{
  "hidden_act": "geglu",
  "init_std_qkv": 0.0426,
  "init_std_o": 0.0426,
  "beta1": 0.9,
  "decay_shape": "linear",
  "max_seq_len": 384,
  "max_steps": 13984
}
MLP neurons of a small language model. Each row is named by its layer, matrix (gate and up: input weights) and neuron, and shows model dimensions 16-79. Each number is 128 + 32 x the weight over its row's rms, rounded and kept within 0 to 255. A neuron's up and down rows have the sign that makes its largest values positive.
After each neuron's rows, "fires after" lists the tokens most often just before its 100 highest values on Wikipedia text that the model never trained on. A number after a token or word is its count.

L2.gate118 [ 76 109 105 113 106  84  89 108  91 188 144  98 105 111  84 167  88 135 124 126 173 162 138 115  92 118 169  92  85 166 117 156 149 166  90 103 103 163  82  99 125  86 136 123 134  82 200 126 155 124 118 185 127 166 165 111 144 196 124 124 146  97 118 180]
L2.up118 [112 114 120 205 112 157 162  83 113 193 118 170  82  48 142 158 122 151 150 106 157 137 205 139 159 133 173 180 124 158 174 186  92 105 138 130 137  62 146 114 126  87  83 126 131 110 151  89 103 114  98 183 175 145 139 123  84  94 113 158 117 136  80 148]
fires after: " D" 19, "D" 15, " T" 9, " O" 7, " d" 6, "O" 6

L2.gate318 [ 36 173 129 177 104 114 214 124  82 159 142 166 135 156 144  93  76  94 158 142 164 154 107 109 104 118 130 135 129 195 114 144  83 156  34 150 133 132 159 156 150 133 150 113  80 127 140 114 102 160 127 111 184 102  81 133  84 137 115  83 127 130 127 129]
L2.up318 [107 143 109  83 146  77 153 166 152 109 101 114  95  91 121 149  94 130 108 116 156  89 158 136 100 156 100 127 122  76 126 118 129 125 141  87 146 144  87 155  38 142 137 107 151 158  12 121 164  79 152 158 119 158  99  95 153 146  55 179  75  77 135 110]
fires after: " h" 17, " Cl" 9, " F" 7, " b" 6, " l" 6, " sh" 6

L2.gate660 [ 97 122 142 128 144 127 158 140 120 139 143 171 110 135 131 145 109 105 104 101 117 143 118 103 162  83 107 114 161 166  99  91 126 135 100 169 134 131 110 134 112 164 225  76  97  75  85 148 154 102 112 147 138 157 166 109  53  61 174  57  88  64 129 166]
L2.up660 [186  79 166 112 122 105 178  94 141 158  92 200 136 137  66 153 104 141 147 149 141 116 109 172  85 150  92 105 116 126 149 171 154  79  73 114 122 127 125 146 111  91 154  73  85 194 169 168 100  90  94 128 170 147 103 156  84  79 128 173  92 120  99 210]
fires after: " B" 25, " b" 17, "B" 11, " st" 5, "W" 4, " St" 4

L6.gate1000 [113 194 168 138 196  68 116 133 112 133 178  95 106 194 119 109 111 113 114 107  79 188 122  76 158  71  83  96  99 142 171 116 116 166 117  67 169 104 139 116 120 117 139 146 165 105 124 156 128 109 147 133 150 161 128  91  86 133  92 144 131 117 136 144]
L6.up1000 [113 187 181  84 127 123 100 117 161 207 101  94 142 105 180 109  99 144 158 134 155 101 102 142 103 155 165  99  45 100 140 157  91 122  85 108 112 142 177  88  48 161 124 103 158 103 105  48 168 132 125 183 127 133  96 126  90 133  99  79  82 106 154 120]
fires after: " " 28, "|" 17, " In" 7, " D" 7, " (" 5

L4.gate710 [130 132 137  90 111 103 159 134  82 103 180 123 116 146 109 106 146 144  96 159 131 153  84 129 111  77 119 123 161 139 100 115 160 129  64  77 162  96  91 123 136  64 140 190 156  65 150 171 184 134 114  82 112 158 143 121 127 159 128 105 184 117 132 134]
L4.up710 [137 132  90  98  84 127  93 148 159 144 148 113 138 181 133 143 135 166 131 137 128 134 103 147 111 169 110 146 155 156  74 183 120 103 105  85 144 108 101  70  72 171 122 158 166 150 148 118 124 145  94 149 132 141 161 214 114  72 155 163 133  94 165 206]
fires after: "," 26, " prov" 12, " O" 8, " help" 5, " caus" 4, "\\" 4

L2.gate78 [149 116 103 141 142 145 128 104 123  84 136 160 170 202 182 130 134 147 104 159 180 149 127 123 137  56  74 103 104 105  99 115 103 156 113 184 124 120 106 172 142 131 120 155 143  90 104 163 138 109 174  80 138 131 110 163 151  68 144 154  90 132 103  74]
L2.up78 [ 75 132  98  88 107 115  54 167 103  99 123 128 106 134  69 118 102 128 179 150 171 144 151 129 102 120 133 120 119  98 133  54 184  74 143 149 147  69 122 134 130 146 142  75  45 112 114 154 195 125  88 135  99 117  90  88  80 169  94 150 123 129 158 205]
fires after: " L" 18, " Mar" 11, " l" 9, "ec" 7, " relig" 5, "==" 5

L2.gate538 [111 169 146  86 150 131  87 110 124 176 150 135 121  84 179 102 129 103  78 140  93 179 143  89 142 160 153 155  95 119  86 142 154 149 208 101  97 165 118  92 130 129 171 115 185 103 165 133 115  77 106 114 108 136 135 112 192 181 145 112 194 129 123  69]
L2.up538 [164  50 174 151 197 174 122 187 151 142 135 153 125 115 134 116  84 112 184 125 125  98 133 180 111 160 103 154  99  90 132 132 174 190 110 123  96 163 109 179 178  66  71 185 160 138 213  83 142 125 150  78 130 141 150 152 165 134 164 125  87 133 112 168]
fires after: " O" 17, " A" 9, " d" 8, " a" 8, " an" 6, "R" 5

L10.gate161 [138 153 101  76 149 134 115 113 109 119 103 184 123 116  72 132  63 155 119 147  39 134 131 100 168 136 122 131  98  95 167 108 158 135 108 188 136  98  66 127 106 154 133 136 132 118  93 127 108 138 195  97  98 143 131 115 119  63 131  87 155 171  89 122]
L10.up161 [154 100 187 105  99 168 189 151 134 136 159 124 124 177  86 154  75 149 108 175 174 147 124  68 109  87 139 148 165 156 153 101 131 176 122 102 131 110 101 160 111 135 141 119 153 169  97 145 166 114  75 119 139 119 136  69 120 104 111 136 132 140 109  86]
fires after: " |" 26, "." 13, "|" 12, "–" 9, " " 8

L7.gate858 [ 73 111  90 130 114 124 142  63  92 119 100 128 108  73 148 169  81 172 163 158 108 157 113 115 181 120 124  98  95 167 114 123 121 111 129 131  94 168 105 123 177 149 109 135 121 116  72 107 138 118 115 128 158 120 163  48 124 128  89 116 149  88 178 141]
L7.up858 [198 115 167  91 118 155 112  92 115 106 133 138 152 171 121 104 154 144 129 118 124  99 110 146 107 142  99 140 189  99 113  84 160 178  93  84 129 154 103 168 156 112 135 180  95 136 142 129 156 112 160  87 118 148 105  96 139  92 143 120 108 171 137 105]
fires after: "." 33, "==" 8, " " 6, " up" 6, " n" 4, " appro" 4

L4.gate848 [ 69 134 103 108 114 133 161 175 166 126  76 150 134 118  63  89 102  59 128  97 130 125 119 142 142 186 132 190 134 135 111 103 143 112  78 158 127  94 152 162 152 132 125 178 122 155  79  77 146  85 188 105 149 160 109 108  89 113 104  80 137 158 140  79]
L4.up848 [135 100  96  56 139 168 148 161  95 132  74 118 129  86 165 123 108 119 122 157 127 144  97 148 116 148 148  94 142 114 122 152 111  99  89 183  72 174 101 143 127 117 111 158 122 124 127 130 120 149 130 129 132 132 140 143  94  99 189 133 109 136  48 171]
fires after: " Ar" 18, " B" 15, "B" 10, "att" 8, "ir" 5

L10.gate424 [151 160 164 159 170 132  84 107 163 144 117 180 111 106  74 202  70 134 149 129 117 178 111  75 138 113 141 103  86 169 139 162 106 130 118 173  71  30 159 174 104 124 130 143 127  94 143  89 116 121 184 155 134  98 115  98 117 146 115 104 115 124  89 112]
L10.up424 [121 194 124 144 146 102 145 137 145  94 135 133  82 132  98 149  43 131  84 144 113 158 152 110 104 121 118 103  92 161 139 189 129 130 144 138  64  80  98 120 134 112  74 101 147 158 136 128 125 141 123 132 131  88 129  82 114  74 115 116 126 174 103  89]
fires after: " " 27, " |" 24, ";" 15, "–" 8, "|" 5, "F" 4

L7.gate740 [ 66  97 113 132 170  93 173 154 157 109 141 117 119 174 127 150 103 119 159 166 113 166 108 117 127 109 162 172 127 108  76 119 169  71 167 119 214 131  88 155 112 180 101 111 110 114 174 127 137 147  90 184 117 185 156 149  71 146 117 143  72 115  89 155]
L7.up740 [150 141 117  60 104 134 159  95 150 133 147 119 128  71 172 112 144 121  99 141 161 137  85 114 228  80 201 127 109 158 125 134 155 178 161 136 180  99 120 105  62  93 131  91 171 112 137  75 207  87 183 107 126 193 170  72 108 129  95 137 137 155 169 137]
fires after: "." 34, "," 13, " Des" 6, "W" 6, "il" 4

L8.gate283 [159 130  90 141 184 122 140 128  76 159 108 110  98  92 166 176  56  78 136 158  76 168  89 120 135 255  78 153 122 129 112 125 193 204 137 140  83 131 147 161 125 128 109  91  93 116 118 103 119 125 112 118 189 162 118 177  65 173  60 107 158 147 123 107]
L8.up283 [193 125 123 129  91 155 161 117 134 138 103  91 204 134 192 143 136 153  76  99 135 136 129  91 133 128 116 138  73 115 103 171 128  86 177  86 165 148 141 152  84 173 108 126 106  86 147 110  89 138 135 142 110 175 171 132 140 126 124 149 119 166 137  97]
fires after: " in" 32, "In" 16, " In" 10, " February" 6, " June" 5, "," 5

L4.gate718 [ 93 165  88  96  94 146 110  97 114 106  79 106  84 122  98  87 150  99 115 121 112 107 127 128 179  98 197 115 122 111 117 168  64 170 166 145 135 168 120 177  99 103 116 150 113 106  76  88 120 134  95 119  77 151 140 110  97 136  60 159 153  87  63 157]
L4.up718 [ 68 118 163 180 136 148 173 130  76 143 135 183 100 114 127  86 163 109 115 140 194 139  70 166 142  86 168 176 114 139 112 106  82 150 112 168 120 145 139  53 152 140 154 106 133  72 148 164  65 104 106 114 158 141 146 143  89  36 152 225 201 118 107 180]
fires after: " D" 19, " F" 7, " Ad" 7, " d" 6, " M" 6, " R" 5

L7.gate962 [103 149  39 108 110 140 152 187  78 117 129  51 119  82 173 164 109 116 157 116  90 162 118 155 198 110  90 126 130 158 144 133 121 132  96 152 141 107  82  94  90 113 213 102 135 146 164  93 117  97 139 135 135 152 103 156  84 162 114 116 122 123 117  78]
L7.up962 [126 174 183 125 187  84 144 117  93 122 131 159 149 138 120  82 128 129 111 122  53 137 112 135  99  91 206 120 110  91 126  66 160 141 100 135 136  82 120 145 171 164 141 118 119 136  99 150 113 161 183 165 155 135  38 166 161 159 105 105 133 137 128 131]
fires after: " |" 26, " P" 9, "-" 6, " (" 5, " Comm" 4

L2.gate332 [107 107 138 187 124 107 118  93 103  78  95 138 161 154 190 105 158 107 100 116 132 158 111 149 116  53 123 167  80 100  91 149 115 185 148 159  86 121  95 122  96 150 107 132 148 134 149 188 118  89 134  68 121 145 159  93 116 121  56 106 135 142  90 178]
L2.up332 [106  98 161 109 142 116 141  97  97 115 178 156 128  99  91 161 139 127 148 125 116 151 144 169 141  92 111 134 132 192 133 114 108 107 130 131 124  88  78 149 146  71 112 114  53  91 160 162 142  77 154 149 169 212 104  86 170 121 155 139  90 128 145 109]
fires after: " c" 17, " l" 16, " organ" 8, " cl" 8, " L" 7, " the" 7

L10.gate144 [162 150 108  91 150 174 153  68  55 138 117  66 124 146 109 180 104  91 127  85 103 165  91  90 107 122 123 111 156 123  87 128 123 155 151 136 216 106 106 104  96 140 175 169 141  97  99 119 146 134  88 136  94 158  66 108 105 174 110  68 125 127 210  72]
L10.up144 [162 129 105 115 158  79 112 149  82 148 113 101 111 154 130  51 181 117 174  95  77 141 135 157  77 102 150 134 119 181 107 115 160 146 203 156 161 174  62  78  91 177 131 112 105  82 131 103  93 110 156 119  98  64 117 103 160  51  98 125 145  69 126 141]
fires after: "," 15, " of" 13, " in" 10, " and" 8, " T" 4

L2.gate637 [133  82 190 139 101 102  83 107  61  94 103 104 149  96 143  75 111 113  96 133 135 136 106 116 145  83 156 142 152 121  58  94 124 122 166 139 107  88 137 113 149  92 178  89 114  95 138 172 129 136 119 139  97 165 137 116 124 116 112 136  79 134  93  83]
L2.up637 [133 121 123 168  56 157 116 147 128 145 159 127 125 135 203 180 147 178 102 122 159 152 148 152 127  59 118 106 124 190 129 157 105 117 161 127  98 145 174 142 117  81 119  97 121 163 184 167  89 112 136 131 148 138 145 130 174 163 119 112 151 180 153  97]
fires after: " s" 23, " S" 15, " c" 13, " b" 6, " f" 5

L6.gate396 [144 142 125 101  70 125 164 136 114 109 130  71 114 114 141 169 110 191 103 157 153 159 100 115 100 104 146 122  99 138 103 109 163 177  80 148 148 189 132 124 117 146 182 132 125  44 103 151 105 160 123 114 127  83 175 125  96 135 130 137 121 157 163 149]
L6.up396 [235 153 159  35 136 105 134 119 171 110  85  60 137 103 150 120 212 164  80 107 127 143 162 132 143 144 133 122 103  89 122  86 129 112 152  97 165 135  78 108  95 148 172 144 139 132 193 119 152  98 147 124 161 126 124 118 148 163 103 140 116 136 143 164]
fires after: "," 64, "ed" 6

L7.gate198 [ 89 150  76 128 139 140 124  62  37 114 140 104 140  84 115 157  75 119 122 145 157 145  90 109 157 133 120 165 150 155 179 121 150 199 129 119 129  98 129 129 119 186 126 141 106 112  32 104 153 126 138  86 144 103 109  82 106  73  94 123 152 158 127 104]
L7.up198 [129 126 103 101 152 114 112 109 109 162  84 167 172 124 170 130  75 148 149 156 141 115  77 184 115 148  95  93 105 122 112 102 133 112 239  95 120 110 162 146 124 133 139 105 137 102 127  96 108 149 164 136 104 145 113  97 128 209 128  79 125 121 127 138]
fires after: " " 38, " |" 21, "==" 10, " (" 6, "," 5, "is" 4

L2.gate577 [ 70 157 160  86 183 101 123 145  81 117 103 143 117  52  87 129 111  96 117 142 147 173  85 105 111 136 151 161  33 170 150  82 120 118 144 156 148 102  90  76 122 102 118 101  79 104 162 126 127 160 126  80 138 205 109 116  98  99  74 108  80 144  92 120]
L2.up577 [157 114  97 100 243 151 111 159 212 198 165 129 142 163 183 165 166 129  96 126  90 133 123 167 148 129 156  96 165  96 119 188 137 112 151 137 118 122  80 167  84  88  90 156 197  81  95 218 145  97 137 101 112 108 231 122 115 125 128  94 164 176 164 108]
fires after: " s" 34, " S" 27, "S" 5, " V" 4, " N" 4